python train.py --n_layer=9 --norm="layernorm" --norm_place="pre" --rope_base=10000.0 --bias="all" --tie_embeddings=true --init_std_qkv=0.0257 --init_std_up=0.0257 --lr_mult_qkv=0.7 --train_tokens=437900000
MLP neurons of a small language model. Each row is named by its layer, matrix (up: input weights; down: output weights) and neuron, and shows model dimensions 224-351. Each number is 128 + 32 x the weight over its row's rms, rounded and kept within 0 to 255. Numbers have three digits each.
After each neuron's rows, "fires on" lists the tokens most often at its 100 highest values on Wikipedia text that the model never trained on.

L3.up810:124073089079081084073119138132106101140122115158134130112134115102114106123140149117196063141186116127138127133076143114104147104120181162134114119138093102089110139090189118168160086073129105103122122172129122176133164111123118180102105097131126117093134105071130110140177115117082100151120114132125096101155133034137144111095162159164118146184113135159159188162140169098196084120038
L3.down810:107158126106108137133184107152130164137133119112145150132145137111138117128109114126073095096105119092109085147145093161132144091140106112117125136121156138156115157142127175104114205136096131128106167142114155169147151203100174079124131145105143154189179113161114076143162155113143117094102136133094130093137131207162169113174101121106167140152118102088100118129139131159184147138219
fires on: " on", " o", " e", "er", " se", " le"

L3.up1433:106154092112135147142113169151146095169127049182120076087129130112106114111127123061065136136141146097136136141157082152144144097115090116196103123152119127150112151153109192126160167158140150105106159156109101117111172189129148206173098147114196123151143109066105098123085138130084175158172179130103144146099150126086135135168108103207095100134137097141104178120133125108177144120113
L3.down1433:147158138092131095182136128123069149160097134067116056091139059076129092103118089130116106134148096182122108131122152117113156196163173124093096083123159150112160153109096123103134085133164134121175163091087131136124160061116126166124179151140166137171068128137136099145105123127110142151113119129141103121171122167142081127109079125140148131158126174152084112168184139142176103111153
fires on: " that", ":", "b", " out", "age"

L3.up1525:157168162083132048109114159177169104073115114169143116163153094140111170125114173038173189093071142135117100077128133112128173111101160136155112176119151139140100089119106152115137129112116043124122145117174069127150171123131085166118103112163130064123133134157086155160148097130116128134123137132108142144131114165085159095082150147094166137021179172091111175168131119164098164180112
L3.down1525:097056145119009151129123143134093105111126114124092138105120149125103087128106093177166129137123128098138114129086144131158134133120054117141146131124142113116142147124120126193131073131161137112202140166120174093119094162112144115137131134109093158149179143083150101157141217078128120127121130183062118120106134128145107153106146147186118100212154154152137065139115182081158132069115
fires on: "1", "as", "ore", "ales", "all"

L3.up751:106179087148081109092139134108183170112105110129099110130134085126116100134141173147154117161145108135085126095112130110111134135079170121140142196157089075181137158096102122159109131081150100124100180141108166130121141146108178158051142101054132130142120077089168133130155094169206134157157083174158078082168082148119155091118068142145119086173110131164099174184036138082167123128162
L3.down751:149103152107157146190106150112112083143137100134145142157185147119114147133133096067146178089169143098104134074129153139167119102096084115116063100172190141154101107138099136134146150197106062147178183144166150175181113096108067092206133118155105098125089194120141118169108163117109137127159110099073128108148072118150125122089136111138051111097165182104150096116157127141154168168095
fires on: "9", "8", " form", " Form"

L3.up1115:117072096163136100130069172159123101069167157183127113090149129103156111189200134120139123104095101105152114067129122124157126170095144121141114098149095106150154094153116127138137190148132116123138130061112125186127211168086113129091113116126102146184109172088167102098135170132071105106169140148097153105152078134119155167144160089157106164147193172122163142112190090171129154213127
L3.down1115:122174093068142163111098129084107138192133136153142153136191077152100081107107140166147153133162175130197162150146151110114160118164106139085081171126151090085130174130155141122150114075131138166198126114121134105099097139089109069197119144090138137099121105085140171191188135115144114076117154125191101131130152128143112088149056173136157133114086077106136098125166130056141129061138
fires on: "1", " York", " Ott", " Montreal", "ore", " front"

L5.up926:124139127173132076117173134114141150144070170157113098142124101108060157124127134121092119145170098094179190108062121081130097125153094118150158157150076085116191115135165147158184100099122091156133127190130144136098120131170154186083145109159146112131140131093086055192148059177106092182171083084168140109107152109101155181128098118132128092107155139188092100103118139081111126129129
L5.down926:153116119163123163146160090163096159153189079133082155160188111121090132138158116109177170115106152189118106170138147130140110144138187152198107113126128135095114158142054145193129159071112108080152126060128136152107165097110132118151125105118111162078174148127147132099143136097112200066085104103130196074107129146103132140073130151118142072109146188140082150142149158105091141060167
fires on: "9", " sc", "8", "oc", "ic"

L5.up533:074078113115068058142111118055124127178095137142150071177142123094103116153161121129149140118050124160146135100078145119101136118118184126104052149097194135085135142149197123127131130077174123215112132131127192151138151111117096103106138151167141197114139130175164138147119134099199077104136100109141140132132124101083114163104095109099095145119083130166209109162220087154066068127095
L5.down533:157130109092147107168101163156138104131189172135109125149124119089094140084125120150105086095109141149161125076136146143139134118127128113129198076133066115174126165190137148129101144163154121050120140129176179153124096107107148146081107099113142135144124145152158095177097168178113118146164144099122138112177180164129126109141153168141120072111150144171106180111106108150154123162192
fires on: " on", " C", " head", "sh", " o", " Sh"

L5.up180:142152082161124118128197155119100104120075156133119131040153171116107138170093148141190070119102084142088137094166089141067110102153133133116083121066069076085153147118126134149115172092080108133087143074099118197091156206159169157154086164160137109079086078089142026101123151110132186156160139165143148154120112105133124194107129143219094095122079140173138152070123124174105123152135
L5.down180:154133097156120160156117105158126110099029121108086116140148162065120152111114082147110132147109097118117146144095181152118125124193157156169115150135147149110121084057154095131080135120132109117158056109115104134103089103129109112144104149096169158135157136129099088082145141224132088168154122067087153100156211124125161163140098117119155108081179165129111138169062165126106094058173
fires on: "h", "th", " Ch", " sl", " Th"

L5.up176:139125117138119115132140162115118122113122156151115102104157136162136125070144124119041090097103073125123114195063062114114151168138099152092067094139084121142141140138152099007138118146131151096152143188099135090115116145097160135094101140112048114128153141155130128132149088106106111123144162199136168155115126189104108130094111123076109110174124099081131114176135110143161142105100
L5.down176:076109100122150170150105049073188078084089144122127145156143091168072133191148196101151116094136118210139117115133149131157154105090158134168083138104138160126112132115129171086131090161127114132077148144182148146090165089140144163168167100062172133075091107114144115091097103124131164092110109104136174124136155105106133125143167128108165180100166144146048118128088133090089159111179
fires on: "'s", ".", "on", "by", "/A", " le"

L3.up943:177120102099108118174147135080111171082129183123164133161147132123072138112144115122154176134079067151094095119129159122144097132143132125110175143105153118094131183127149148123121072142135119084126106145150114142152126112105099185061112061156172114098105101072056096168132127078159105162153135168153097118177080138135149108145190152115167125088161172093162176163101166152097076104148
L3.down943:117157119101099174108082102167158151114156131127106112135106105134182103116093106119126080135158134120150136181147038122129139142122117128148107111126133102182140099203151146173149156124126142109109191100074184133117071145131120126141132150070105140186151167112193108102085132139081153100171128090118126106109163139147111145139123108126101159116099078115109122068083145122155124152062
fires on: "ie", "e", ":", " Vol", " State", " Ohio"